Part of a small language model's weights.
Size: 15 layers, width 256.
Architecture: rotary positions, no biases in attention or MLP, untied embeddings.
Training: a variant of Adam for these matrices, 301M tokens, 6181 steps.
MLP neurons of a small language model. Each row is named by its layer, matrix (gate and up: input weights; down: output weights) and neuron, and shows model dimensions 16-207. Each number is 500 + 50 x the weight over its row's rms, rounded and kept within 0 to 999. Numbers have three digits each. A neuron's up and down rows have the sign that makes its largest values positive.
After each neuron's rows, "fires in" lists the words (lower case) most often at its 100 highest values on Wikipedia text that the model never trained on.

L12.gate286:468539472480439512577462484457483517525490503465490431587450504486415517482437564476523479568484438469455526509526457573514489451448559494499580570579485532496454460540461407467422459399427441479583542534551481572440546450584460600493544491478529439575500626424522481504437423556452487549518389512507530582482519565473433557475481495493474551514521481471425446486448425525523508484560492424557582487459465512554477417500520454423566478530463452429506442465454473493512533480531526560474387502415450442498478461489535457561526455569613453514365508524414478435507583506541469490
L12.up286:482444447537495521497451461456421454518527413461499413556453491446470506443493530482468599585492527481483565547533565456530524484451490481525531454571408518528583507537502500565614536517531400560498492487466543571540544514514444543443539506590507593561586448548474483465575480545456428535479584536515573630530553393427541356518419467531402493457486493390498524477463540518543422485464481522545553533480545442506484535533438540553475477442497473382512513464446501518508502504460472458441504493370497550476454477526442427453534477472563437400541389436482498518509447589522413470
L12.down286:553561502489508525485518510531497498561501556498470464443507526487604470478447484467468389519449532580564416504530494479453469492430500435511500447491483448581560490617451585473496500543529506520529509448471554556491482481441375578551452573411552459586506523481547514458449474444477531499426369557524506457481511510461478467530472491523459491532512540579338534655531558459489566440538548393583541488580514569477592476513456502476459481569432452554443631453503541531505518494558509510485464496463378420595496476470520588515506494510425418442490507496530493571452518463477538488
fires in: "it", "which", "that", "genus", "who"

L8.gate317:430591488410499560492446492454420537537467562573514471518511541529413506477533453476371508542471520383503496439507435579496445373456517526531476486501553547544484459503496496507576486470578492551485455408487466543536473545545607468527489534458409544593444517521574565532549488469472536499497500561476463505471452424438509445561507458575487537501448604471451586544560600509524508460522490534533455516591514522619473414537446549410447575526439472482539484586435425539558503521444500498600458519511390402492505497465482564539482517591519452478492513447603494499485483497456550468
L8.up317:534407427554497531556507549500487515540539522575600426482481534498477530536542559472546391507424352450545479378492570529511509416541501551540539474371478579562450468485490545462616495461509471460606537503551516455510429635557481394471478509475449494505591463515484560530392407472503447538421545507523500512547491529465487550401465418539516539472524519500497435408496484431481494432556442503468521529386466557513576505436450440490482543503432443507457464570448511480533490619496532523538524526542529564473436452491481481479485554562515540497471663473540556458541586511511409508
L8.down317:484502509464484459456523539321545503492480462456545486540560425524535478435558531563567496511463491596533534531582489515447545373517558447509469509473468554469531514532557566549517529470462477578616504546543599496588477490500484490555370446433589542450505477460547553540547522611378540532486541577529537524498458484438474452440457547496480476587496464493541509525488478561508512561522492472548498513473538494502490467535542485544580516483515528446559481468499537544517514596456578474457560470487567432508461460549492541451472388591475565505433410453442446509540432523571501450
fires in: "as", "by", "to", "into", "from", "against"

L2.gate228:488486597569412535593460424479537515580496560485490549566512466595431462433500493525458425517519508539425405490490543452489491434464565561518431524493525468506384478525451469527554400490522472509515569575547507583471562511484489568486516489529424438450547492510411492453465494506581459433541555460472562486487394479465497472565468458630567535626503531439520444413586492529628492418520443498529473434548528441508590491454445525456458419443572473542553480458523413522383456471483560522460425528591458525388509542465460565460482512509539430494494524525524459539446557541459522523
L2.up228:500530499451605520470451475544492463441492567460499553578506452556495579428440420505471494428580425548469412412456526432577469466497499566516512447550522603589496416580535529533383457562573628459545525445442564486439511450534542589553502441529504357489396489498496578536514513563461548395548547557523531493562487407509457510542499503555474495589496434490507480559497563586507551492443409576478561554508580574471488473492442546477493450467499463447638536569463504484511479409515416571576487552433522520486537501501467526556487603509525486470452498494501466502439525456474505587
L2.down228:529467418480536474467504469551485524535480524464488541528584524521421533523462525489448478439470425453561510501453476498473559419540451481555440501360578524587450439359493422573578576534483566392563518483540587565468521500445499524488460530553513437523454441513557550498545487552518527459531620602471488569465453483499494476514469504503484499525537475450513550489503541462429501540533495489481530425598526513567537626548517408445397475447461525540567525464552499500471539541532480563518482502490528576568427427575491516478521629413525507497470491486537445474560533470548580474
fires in: "out", "over", "games", "about", "death", "overall"

L12.gate632:506491443448565439498461504509475490489531434532396435560470538462455496493511456542493508538512510571530530553452446563460426492530532505603534531537473453446380495563485521484523436535476373502582426517562522572488440611508565622505508452508513546530516438546440628437445495513472496551465361462417518490569486417517543474427519516541485536569420612497416416456512501514534513493487401493559413521553442482650464561496581558512545503446468497509548550499538489548441421465469554518441423491477515476543576493567507501582518491528479525506505551510457529488444502568546465554
L12.up632:484497535478626412453406476574605497546504465570368454465445458558434547405579420433536412488576491535579427467514448526532461445486470511488459500488481520509425502471513520494425440550453472494470419458585493510548464478487531584427503498521445495581528554505507566550523437477485577509469500544477396416524477455481413591527473556530458475533474596573428500433579453517456537440484463473540480586471628509544533551544504505540495589479457456546481532537534495454476528490512525532476485455391413547529514503486567546527468528411560525457515541524393589492484532537506513499
L12.down632:452487431462546482486486531563454473502514591593472403455524579509486537390546574448472490530526438487516492404484453554550489448497448559419477505468494473498449498582551522571395511474468514485459532427574460547497522545501462474527526465495519506527454454542489498501505514424529541521519504498537451429547514538464471529553451647481523432481489498523570357521515444568496592554515505511549561523370577485509510545512543477478570529439545571462522452549483448437496523488583375476463471497519517489502569417500522587474475502460517528502570516598446680538509485580483508464
fires in: "on", "at", "to", "once"

L9.gate674:519454482516509436508474460517518525507518461444466431472499546503410528453521548596516500479509530558595449481532459545527464428418470469495552491498460489451500475683469454467471445485477541499578521539552519532536479499505456570488531492529515515592524521487521534558546550540472534461453521484434423488490477546541484444542483508601503476511543497463480540590527493478526441519483528441578559558498421531452552581511519513422433417500404501537526536542490568456472535531487546450517482476475477560487461623596565568415473433524528543424453457565448458437538425493560502482
L9.up674:584528492524462499560463601503499499444483511518464465517489566399682516524497487584500485479432499573447570455463447381567602534477474440437495435461447425466465415475402469514573513531452563425492515504423551498505551474501461516526533407484537470447535597575525553579529570417489525439428465487432484472513487480521550510424470540324471504488608510594450519488527443406524513558526496485567449437410432506533488604434513536417466509453505535519521532453505562459504422530492496453433490537531478545539419471526503508456502481558518526452507525552441502517536475441548392429
L9.down674:494571530526567476444468509559545593471572483418481509439426485491474525437545546523425520486451427556635544459547514525481512471479401467572518514394566586506538538561545559522453460483497550511560523485513522529556444426534521481437518583488509507419505513539474489470576499510486532481442536454568434471374570492501571437554495574498478542528525397547485445447484512478442420540536504498485420472502430508543566524427468531495481493465473460560468536482529512401473482382533506516457477448531511507439539528572440534583524526492589536393548552425443456481545439471541581441
fires in: "of", "for", "health", "rehabilitation", "medical", "disability"

L11.gate191:546509592472479509521453432395487497550524531415357517470477553518419554498433425468455449588458507433473522506520492566546522461430506530525484492461571463461388462527467543479566440521405483560610527435553582473454449516476492462524482597539458490543515487536490539560572512490445584456478572517547417578591524526447547505430401538617534557505421564454475495490516534512476456507488499509545456494391520406481429487619483516386524483488491489426509450399533419483554412512433519405503548445641512431495556518478462489476475387461481517517499424561454522440449446487476502507
L11.up191:527491523499533494521467505551531479551457555470449476460442555446480486502450453514584504544507540515526523443548482458543487450520447485550502482502550499493504539547471576507499485513464565583469615481475541341441468567610557404420451617495412492559473411526463492532465495561454495492487502516525392556506510560595400542567484495576539528514458538595489387574468492514487455569616535583492572612454538434532496500532528612417482563512410555537551378525587432501516440466468606443495498523529470522538569424470518515480420489578576509524499548518470558546448556554525492479
L11.down191:421491516501491560477436511468425409582488553488507476466468500465397562413448484497375490576455441572514446481577472517563518414516504499501460466505518446431429527464507529458438457531439482547532471437531558569490516526506591505513337524469506501463559504522526473520489460496452519504589545483486455496480524494497517521469441518558495418496429417547489508500446547488494499574514494499597458448470548572476493498538539513444540497512375575408493505500486512585529491535498486462467439441532490421491584475416516499537504438461513553459554439429472621561406572546499590558
fires in: "of", "by", "among", "from", "without"

L10.gate239:493607471450422530560524508492569555506537513553425446429488461546458488475549468486451496498470469501557438557604468518459495518476546474450627505498496487448470507595502465436455515399491446558562565542500513513432517461580510499506528400507512537502484513578462452539525439553404435531509536538536454535592426515515503477468459589553544593510461544538486537644561530578529505516497505487476421500476493557512527579407537483458497432534572517444467550513395449624375525556560533453509433541530477562447472566560521510426488461525528595563449460558504512375532429449479539440
L10.up239:507585465563614502467496513495464476562410556558524596531535560464515560559565440533587450476458477562387480451544563499604457432559453474549461568478539528445425552543540523447462481530408532442528452470435559572565495504533477488474416546510540529456463471581402597620459435525437517495534461512453430534465459467448503449513402506528420483501495545495509475510507425525489496494514551456510477515424530510595527436446505485494430471483516531490464462470511458549459517552485479491491548461421504506515580436516406511526504456509561481451491450541479629535444534467473543430
L10.down239:576570460508454528540485519583456585500453553463555578565454493474475564519476527597451427438587536468464465552501531385431470475587516600561481570543449483535426500586485464468562542491459511429396584536368473580536567569458486592481579496436554489499417488531435467490453503471474496533480481521483532443547537469552555466581414487576507539435558428491445539521524567488497484556482539513522498529551531510465476510570505510541487570488506493481491583491544498543518485434489537504522514460505431489459512535490638467512530482458591449579539483474460442433453513601530473467
fires in: "of", "class"

L2.gate27:524457548477444519589478500405552467587508502469544433501462447502547497551432528504477471515542531420473595520500545483511502520615522468525520559450493365597441508521486409373504533515434490559539448412521449494523492453460552463457547458485464498586452438551503417503456533497585548482447424474423496492502495489503555478490555439529491516437498582473563527495499423445497559507499480468586418499422573402523528456511496478502558488447424412484435498424593443498481453543372498480517484459417516422512491633558455557498486453479524503500445516451535510490573412419539489455
L2.up27:495489488496538583570481489434537514519459538440583390529424461578521539510423589589495476533477499432500505477518539446474505555550483530566488556494519447519501501509441447375557553491495540512462389412588450532544540399483571486482554487446435474485410389519440477447469470531478507432455491496513553551490529519548513458438507418558515489514495593470490498479491483486447637506547420458564423571406549412584462563575480465479516481553472466494502468505582457478494481592444433497618488524419455434503578532502505594455461507496530494421470517485555513460571461474530511421
L2.down27:407496543458408469523459438508455616529464500493520475490496487530531506540450531569501478591546551526447525464462491454544490531444472596531429517498596486492505545415586457400464561533476578456485462483563520456560548512439554498512345462429447453536439513457452424499489541622451537534470596436520531587520538551532547538508504483427524352510493438479440498453465483439503477403586598486460475582483555454471470531463468476485516470563490569588540503562452501452528495499479449545506529500463567424555514484496582455582534524536446520387507510602568524516449458496539506483
fires in: "team", "school", "schools", "round"

L11.gate525:532451571454601438502506419440539458485573569479499482532507444573490534467427463458483594457562465414577500544558490536457521558472472528570534550453456497480399525506445422438522374461470524534563426553532560486445474471509579455543606521402517551492455440461586445488519449600480512505476525472560471476488538525522457506563483523454550563520460612437505572561448452449545497442405404481523399542475497545580489627556427607467446485546526474523527604511552399542509566575540531508420426420549433491487578538533503495529605525538473511486487445592445561503479422553482501453
L11.up525:483497539370476523563425498560501464517495490466532395509536540544496423393494507538439504494522490475464571500526499600504452501477390501535605491466553486474450546562433467493490521526422410494543542514529493483482470457422540541504469453489576563521510428521496506511556496525518575480548505486531501497435421450446548558508582545482505488402512520491485541433490523505508467571607378446651503535434492528568548511574501541475483490533536490510486569467545447527530388460567546573467520484457457466502549453464443466488424409345591414476523466472474530517357426431473487516
L11.down525:511512562400477555518501454500578489442518483465561486461532564506424423513482524396478548531559532579523558509484470456556478555467456501548459508454521513477525557603493520470508502429471524489475484477446563533485509438519455446544493477454570539408510455541503570435465437538533530481519370394486481522464511570525559532443600485448466352523477565427606494532462530416519622592507465481529446495538480478529358518450594530466492502499557554527569553552522390510472474485513482528533478472483500475514476445457585514542520496566560573493535482498453532568487451513516471412
fires in: "by", "before", "since", "while", "until"

L10.gate592:603583512498518480483488455524521444565527454431591419475466427444474510568473519502489440565481530443474531507552400511466506440497564481604433461512545452455421536538552498509498504505487370469554397436537491482510556554547472468478507547499445536462409473506450591543511428556487551569572420590554451427602495462512515503444541489590487517494359470495543532522564576512501560438387605514489450472473566560560477512481579497401541513478538545512531498434522412474478463536522555454496421510462490494491495496586454535494527481429441585495436550470421528501468480480490479456
L10.up592:387518506509537504570452491422527478451527424569485452530442430586399532434570486549522486511489554468488557516510490468547480420444509479546420576571511520496451543458544463407482511472476565494530425438473563571560486531557587455467498410550490426548529492582510517461491418574470509514542555477493416585481353548483482545459595563569487502539478455566508559569505489559519556522576536558461479506443474477503583479518480438481497563487481469526507584466607477542413440612530536447562427474540523517508577429506461547538477544453467509473487544493359471512471489436448557416
L10.down592:453457509479495497460513436498501467440483482540477475491508501557331554467472525550512475518587587483550446531603545427454395506542482565497511441503546580414484509540507412532457499453539501480514465483515490580408506512419568593534416470496544568478609537461603471505484458528490524468512490436533510507447399474477516456562471390633521460552482488529393565519458457453432486493493523430531518565525527457533501521457483462487500483477437505507551487545428549497512411513562478430562507494490515481503474530528489550505492541462641512540518443453516675456479457567500475568
fires in: "to", "from", "into", "in", "by"

L2.gate249:504391538484527508471452466482523459629490552437484469447518509545494466554457437440444500555491494627461462530533478518462485445508474550491477500553518481518493450532531466477572456487483470464527455562533454422503486493548522431509482520456555479475547452499432447475511506558519491466468518422493449450462416522534394554628430556479586507476467465542413391451422485544532586444618473542387560457552538557505508505490534494529445447471466576432432553492458549517496476413401568530384549498497402472509534489421437558566452501481533426492527414497565482483504515418527509447
L2.up249:512538468482564568474549491490548415494577556493493410426471524565474521534406508546539511489538508428498521416542561570474458513532496573545495525450499468403445410491525437598477481480452496517532512460467550537441531579505438517439497426552508523498470466548526489505467455496462502622564463533470588513534443506544484466440565481483521492569536437501482530392559444500524496515557536503456488580540488493544514521479556518461467504531544442494543522454480481465458512514522520557498554524466475459444495467517523535546532510434606406443479404574482431516538379490467527451
L2.down249:533476557547602473498458481456516558551502469450515469413438510600509573513432524566558489545556442566444551406532579583496551536522600500467574504531418487564510478650526482495509435477462577516453574461470550553442577451532538499500524543506523450465476454440433521442531466505434532511526400521556398409583552522513473480416443517571558524577564464576474519500499518533574464510480474623405570592527393513484548487465564476538506524498493445534512536516522501461481539401466559492498520417442544468423421455552462436545471475515608536472477418491518523596431520473484513559
fires in: "career", "years", "life", "population", "personal", "death"

L7.gate74:490439549380524476525674458519521513410518505493441429490557470539466503515468476458484441478585470465516462508560484482424438517568406481564455474529465492484511543560438485487506448565548425518513510476539528490467523593484477538417543440486581427480524493526572473559510521577507465483479539509524557564613449507447423397437471515533526561411437513516497460513502563569568545541405422506499508545456461549486504530610454467532482409471565355501523546502493479505443462472364582506482475536526520551429531602549492379522516494563444474485486462562485470463446441573517499512
L7.up74:480449572391453482503605524429512528575550552472564409559558649536529504474601547514481451497524500473558453460540513446510491518520475500537503476527568507495513535533564476577516454509499418511602465449475511478583474589518541578540457509584572507450507593411491469444495566492550506342445545444497484490492560468489453548498544460408509503459450454461506524493497447523519502569521481520462559450477412520519529478506432464473540483441510426488541607447513578502487485401476484470422440485483518414612479504590438458540629497439420477430522497552418561447495519403451481474
L7.down74:462469558534575462553533517469483442540519535465535478493548511516557456501557488487590474515438486569592571480534452472578578480486452549532589459479525596524498507401485437548559479482490514540459504470530570446575440574497462486531522519462495558418523484533399432504479546422599553457421602498514558481377604482478484539541492471491431485447454424426569441484496497568558477588485438547574557455491454488550564441521626545425463459509549459465438561607577544479485502573426514563539508481556506495496482410537545500496537532453547454474497569511451435476441455459508402577
fires in: "not", "notable", "still", "also", "never", "remained"

L10.gate76:611523513459485521454542377487433400533463468514588418573453583395533423540531478537497401538404498552513489447426490433515530450467489498516507557549507476555549415566470489525538548397496528438537508539461480540410559507448529512485527516534555420532405434460520455523522560607451460581496450536487581501495539491467431480442468504514424549459498563407514444555496463527515461491538473493503451506537469574581504427539582540455516551546534497483545540375545469458484455540463536485434460616486470494457516459474537515521542446425588526507483444638460530546435625539520467505
L10.up76:409520423586482511559540450508457521452524399478569359552499445546506544527442511514501546564450481533590555504558483444472563563404385450424485447476506523474506485536477462571543564526502484601540543549403463392529506556476396460479518662445538453515546470588551456461593418498521487531528554448469539529559444458462558515459444606441477509515459503522533468533498475486517452466507415531574405538458418449584547506507491582490505466464486490448463513518504499522510495443536468477447529435403481508505508477504511372463568460536510482548404483503466476475496540521511480456
L10.down76:479492436418449504479381436532427504432511569554504433583462494492529479534508499452466412465552544406474439477537553533522506488518529473415546595604503510438448461561560586503495625561499549457548492502646506528529667470539556580521478463486480456581510530520503461405549498495497524538555462546465488523435538530425437527466458500531508394439379549556399537505512510522545498534516457538492481470455469547475491488436439442567506521538562555474499478448488527520429515509498478550463542497508501466554458521525482581465610446431561469492494481469429446481476516554530458528
fires in: "which", "the", "it", "also", "they", "he"

L12.gate110:554479539496521503575549510449527476601499536527568521460588457446446473583419439572429416544551489503491370536488476559518512542472525521500610485512530437383502470498522557482483627602471532489568502502529468535468568487472407509547564583488443474640516528494589565529524456483398519535471384556435599411494377512513567544514452458562569456568424503521512435558546553618450516522470458574484500536445526467463392510507481606441543614596465488502491519509512517489508575576493486532529519520469505524528535478385477517595482450483462529435444539545482480464379547528502606518
L12.up110:475545494572522488524457556455428487450508443450513616540472607501549471440449496563540545456393486506497543450507503505513492573507482589548402500500530544537475430497501508488472523533566457551455556493478433502506463478593475427441481536554525543442440563527534509467505461480536490501508479538453481477573510476489451441510609533440454474452400406553511495522474497505563442535572544524464489477549537513465524466458481535544450474464462448477634503455414421454534465588513455537470455420610465562467597411380568578476583535537426469550559468482499419617431495459589529478
L12.down110:505462471473462551598496465574497498526459462439403495531525455517413516545511428533541598471536503567473568492421492476526570517524485491554439472526558544550510422534462467522619598463476460447552401540425490524581454447440528526407547493551516526524494549476485504336401427511456513478463495433509534533488530509538523454451600541508497445441571476447486586476456491423529468434477493524591464479508495492615531547470481540499450542546575407526460478498518516515532467537375507467430458517532503576525534620582478483485479540506454574519533570463510540458511376432496478466
fires in: "1", "2", "6", "16"

L11.gate503:548501421459491478470487411539502504532482557546575352564512551449496456526470509534503492590424534537496490495487544442463414477503411505475495497492528440474543431574547485414472485440568484510558533495560527536406511536399454560519523544467524490520480441466583516442489422510515372511533443456444582524557487489462410548532565419493466559572577550506524480599570503468485455459524396590561513522478493514467415523545555504484555515466454477529505598433486496538505539391449548502555438507480506474421556505509449476470537570558458495580423498534477469506508477478564457505
L11.up503:476494433462541550517493429445510476479624448526510474607554528434498482530550508396515589567500442543409566533492481427403494469436431501484489419567487432463513475479531429518538445534562538502596485555452510524473541494419540508530483511518626472487519476490561441465486415461575533517481431515508561524437623566497476462492548504437486507474543410493501499486469517474510485467524494440551437471588515580554382523492607492426512411464542504516586496609475494570494434522442566511500477390482442508497482436429397411481495440575550532469477395460472482547521450528534439569
L11.down503:520563456483541530490425452526466547495402360450537405551518478475389518543488536547550544520507438496467496502462520400462458516492518477537577527538407572478464477492456463450563559428511473521497479500492515521455528433560449512524453542492527476500487507526490452460504488486582505619535434430487629468548591524454566480485467551469472387449528486498449521527460528501476523536492455488551524490497549559528528497503589461502518491509477543510570456437486473624427501527548473493553599540537527528432577516560532487520652440488543544594593413478358512454514551530479530468
fires in: "it", "that", "who", "she", "he", "also"

L7.gate333:532582499497527524527530425487637563521520467399552437563499515387529476563465496501509451548501516499513502500533452541453510458533502484426439519417516518504438466674494461611476569542429519470550446537459527510497510451585446535580560521487550486501523474568458469463452568474537503480479486483495477508542530469458501475505487450495577582553477530508505609563479578464478451606551544480552511521395461558551470496565501540573541467496501507457573572547563466481484417445420593500468513482470371525521454548638541481583529467567492582525459470468482499518557530547495487496
L7.up333:483432437429557534509440456440491475554564577497399518403437528540453576517537561498496459473542474531546542418444529495494414471556402559506452601479555511458491508514494522469534491435494479440468494495511507529478437611446540531484482559487515530545584589417578503482451435472475527466414480454544587479426536579452454549579500612486516478472510449503434448550490625444477509508534466574609457458532451524523473487558494574457492422419425433458529584450518511554506526582501464457596527452596502492440520610532488545505452409507519474439537507583460456579563514457537502544
L7.down333:505558448407597543500547491573575468400512504423509538472503492478367456495529520517537538502571593546566487555410503500527434459520520565441548507522516522550488425480555458552493481412552459474451448517503461482512424568456480592540492524523521531545584592515530464504414480397519577528479531537576589512553544453484481537522539659545551509617416519541586539468518495526492518453547508503611557493487542469447536473497482506467507457488499474479527528538572535492568441503518448490439584547539457500430496503499548492485592487513545594469550519489441553522434429616536502541
fires in: "not", "t", "must", "might", "also"

L10.gate221:473494498476453514543448482524502536520521550542520443519465462446488458514560477574428574483475458472498441477483439586589428467450487479480517541564409466434488564536522599389453506566481365425600508480489502494540494483540465515564507563395570519556451549588605722504495551554398559510455518473493498488560573488499399461417464481566528516522451526419488392615521466498624498545558481512495486558484537570525447449556588519471492436527494467398536540474471524462501576533452496415494459438524457576548515501466495510490454570555468569514549489453548520459499435471515488421
L10.up221:533581392482608499527486518579487458555553425534639496484530510536513503533453487480427482445544479499515532451598534451522503522382578449563409525491525539436429437534505497550508514498419531548464505525473525444547522513492508496470473478427516519440546513487530520488547428437475535485569470499507407542490492452412493533446464515554431483479528514522432578485498499457520536484608531540589412560441469537461489421517490535527515631543449515473486456502487541568494584456416515516438573492568517471519487403457437514565442526511530541475491541488388574497421465441436513506
L10.down221:579512486552425505544481510543460352385519491440497482503417447552418455433440518469438521473504469468491470631658554539484518482498501552524471519474523537515486567546509590440490540476473453503498448470498510503492498533479602416444465548467582451572539492479500470529498451428565560508431523515632489521468505502503525459446462447548483398522436531450461444492479472535431487488531478434528419502471573537558537480540490492493437469502483591461591459523491426440466420448547480466484579565578435455544472509511445526479494496511596484555587503550517534529427562483469523548
fires in: "of", "by", "to"

L11.gate163:547555493459548447570518491466475599488428591544458433504497489435467465478474393565501526486604569520498520538572477440538436419503522468531498439492501480583523577566525580577503436434479537455504476500568499542500457503492499599469521461584528504451503583528523476471561575466515476384465545422468517465520434453516427485473490492510507537448521521539471573564480507503575565534476527455580458523484446576522492456515511528520503397517496451466443618496456513597476500535429520471602510492517390565418452525569553453483526520505603603384513490521491439446518502535591452454
L11.up163:460551557538507479534521554500536501562522505521495550462502503554553475501568450497504429569483496562434511449497581526531444553552506542496455495541523582481442476493480503558487513550466455426533567428503508601486447505343487452572537506525476460536489571491603451480496549553515569504435574483466503513520435498478485523528460485525426455512457487459473512538451547585529456547444485481476543484561515529532561470481544438454505534630505492606461477451488422452576490502410528575578522549553438400447594480461449419489589570455549400547451558488562475493491563494419542487
L11.down163:486468522502566508503501560430483540501559614460536541540539452463483486393555598468540548485429445515529498544529502475504467531432428559498502514489538476442523494607546527522527523451443517555479452469392523478435558532423524551539582468482573518496482443595446457499491468503571562548461457494515561489535426574494346465472577432459520464621460501536496570627525539456512524476576463415509504489522439495630498475494465457564511511522526500429468494457587465487408447542515484580435400507495539539486540426542517425480452501511422496500557470523475474531467445505453474528
fires in: "not", "notable", "also", "noted"

L12.gate553:433566418457552532532414416535478548428487535486518483486516483431432430540581516536471527478453418577487558468570473564504509357509474507437489567492536429450515513636486446463518439416489408448445491538491539585494472574572502620550505467566568441499515517585517516499463511561507519480459478469511478510531548441455473506514462595610490543568501549460514475542472531427518549524502467511597433590494450529520448555551424580476513455477414460515557539574559556557556486546482504430495482430533464448500488551520468544538514575547531549498453494520452542549501497523518597432
L12.up553:498509432432491515572445415469515518423505483489449524519539490552494471545463531507448501491510476528474516530572453506475460507531471512435338607429473482488435487446529461502447471438418440428496464486547528568483472534628598531541556452536557456472461534482601467428489548445619535473468408527589494500501524492470461534485431550455528515579535514517578533514565440516402526467515424601506511476466441527491484508561456528564537447504469451456521463450534482502506537490440526539509484479527457584502444511527545513558520562531523526533460512537479471612508595468507571442
L12.down553:429466426551477544475580519513490567363515537528503503503534452433451439512653436495475519550510474536455514528428556526496502457493521509403492484518523390516462492643456500493488497452555498550489484413500490469560461498469519571548496548598453515518462545463555569455402477433569540465516546495527513470453546472577499460432510520501498366489462490514569504514343455517496548500535461530563490497515491513503563533470525448484541432411434657537570494537472464440476493547534528553480447497515425540544476422541525477547533457474564505487482474446477602517498523539442478473
fires in: "to", "help", "helping", "helped", "and"

L2.gate547:581410456506560566553492510475541533514486497451552549525468450610541504513488554488514534591517488567505489535433581454489503372466520522439390583458469563579563489549490521443490448483624562605554513450483500553552472486561535502462477585460523468517494461473460474457523497531498506480425486478451491442600389408497490517501529610547503508481526507483457497476556521447613562491442485482574468512511509425432532462464455502469415525569436524489493591443474436517530475515396525513501541529481452564479549582488495528529502497531453456513483477407554415429499450513554550452
L2.up547:526468490506527567460526463573559456525562516519448410436438536508398677492432507571564494566522456513537441557488552523558512479479472519552518571493534384514483577525556561571559511459547476430515538432483438531509470519539516466437524541451494429592432510560474428535425412545556554524429466524446533488471579430569442609545536499538565497525463525557581442478586573463514504550450462502499538512549500491551496525481468532446474410571508394516513525482473496553506497526547493522513548462473452508490439519421442521435532408536445446429517474517539493500362437505484474413
L2.down547:576477532477560448447486505469426519490509425522486450433438462566530519515432508503590544462545512533516447434454579492453593489440634499509461451471451387485520517549526536546521521514554510479468471495478501481545503441526519519557493484536519466506396456467528506409481518487539477494452476395504418413568461530612583558510470426495597473551568473438366511488540515509582480571531551438449497562598462474506564517491490592549533500559454514500387515498420562510461536449523601476551615493451482534448462435478464434474464512526604471479481501524552487522503550532531496515
fires in: "career", "life", "house", "households", "mouse"

L2.gate128:473588531484491475505536528542504516519505592442442492504547583477520527526555519480475521536462424552482498440586513473396493469495472489514500419517483468559489497696512494516585547583492506642567518505528514479461451548480568509491519492495487488494419480531439523430554440521490493549529598526477509518510478479469495524519431503648546723474439516528519485522501516503507492493435515567485546516543481503479535504512505534447473471435531506526564477565479439524500410505440479672455517461487469504471525576518460439458462509539495476460490504467506504534499463432504475482
L2.up128:468593534495517465459511592495458500502537629447450527512510556475548541548556504471560554428460429537468478402526426456481531487512493477509615436495585474559482550590455525594543554607469481539540527485514515546553454548461540535488432511537465503520460481575487467429502420535482471523583580531499507528444506478425522537495488495564466443497448477513616521535524558572469494531424478562503527453470450483509474490538496505471511507469493590534498427591471466561562474495488470647462523453467487529445452453495471456410486479414555508497461442461457573596441507436449439506
L2.down128:489511517558470496461474502443574496423502506446490547438502531487457483520509510463507487486487571538542516455522473481525463483544486502494539573397521458496501569301411530518497511471482553496567461526492509527585606576444487504405394484499500484546487517531490474529517539602478522402581367548488479513474485586534475552452463578422516282544516460515551493425511506523489512496565434455494434405443495499463447539539467405521531462428532522547417463549474546448499564530528469520536473507438463518489445447503456518471530546492556542463509519503479608508462502484511528555
fires in: "over", "than", "about", "around", "overall"

L7.gate562:551528496506506477439505481414447516497508528515454433467445552503452453412460519639518535529568536466597445565415452530467490544437537511492537454559523539453435500569495480530432490440455539403516533469591447620456464477455526569541525394435476589565431483505525546488455505537547598546467560448493432600543479527482535595480509461476503590594451529500524512523564527424429498434477456472539517481457444456534419578542480505449532519613541498475446526557534488559376509506542506442470508516451525540516496454437536504471517498505468498423571495653436571439505477616396503509
L7.up562:471585479501631476520474481480572507532507564479556494506470571505484456415560520440567443506616513438529586434456590496498458440464447456524533433517604571530527448503474529539396567430568512592526599453561487552487508535428577537510506523455409601550475464491492468492468499484489523561317504534485581533528441458541385536509570484534449486608484609545494571557517495513413497526425559554557479450562510537459533491417463499539508505532498447617501549487558487638518454567518390504510494490449461524515514466497550584515483514530551514470517543463473541485481484520476509450
L7.down562:532560536484487508517528469482526348513485414474534510572408478558502473451519518441518483591497554451503531456486560494417489502508434558479415508496480451476510541492610419586467475483475455568553494555573510503489468540468395483454403534509491553504575404528511408539481417475474453423500501564528463558483457594497540439469406549549441479466470541569502583509489464467452475513450401568535485505479536537484547423482433443548479591487498545483435487485544527491579517515586485449411454408477508489486529406462568470533444447525519483523462509419556496606530561461437512534
fires in: "until", "since", "failed", "episode", "philadelphia", "catholic"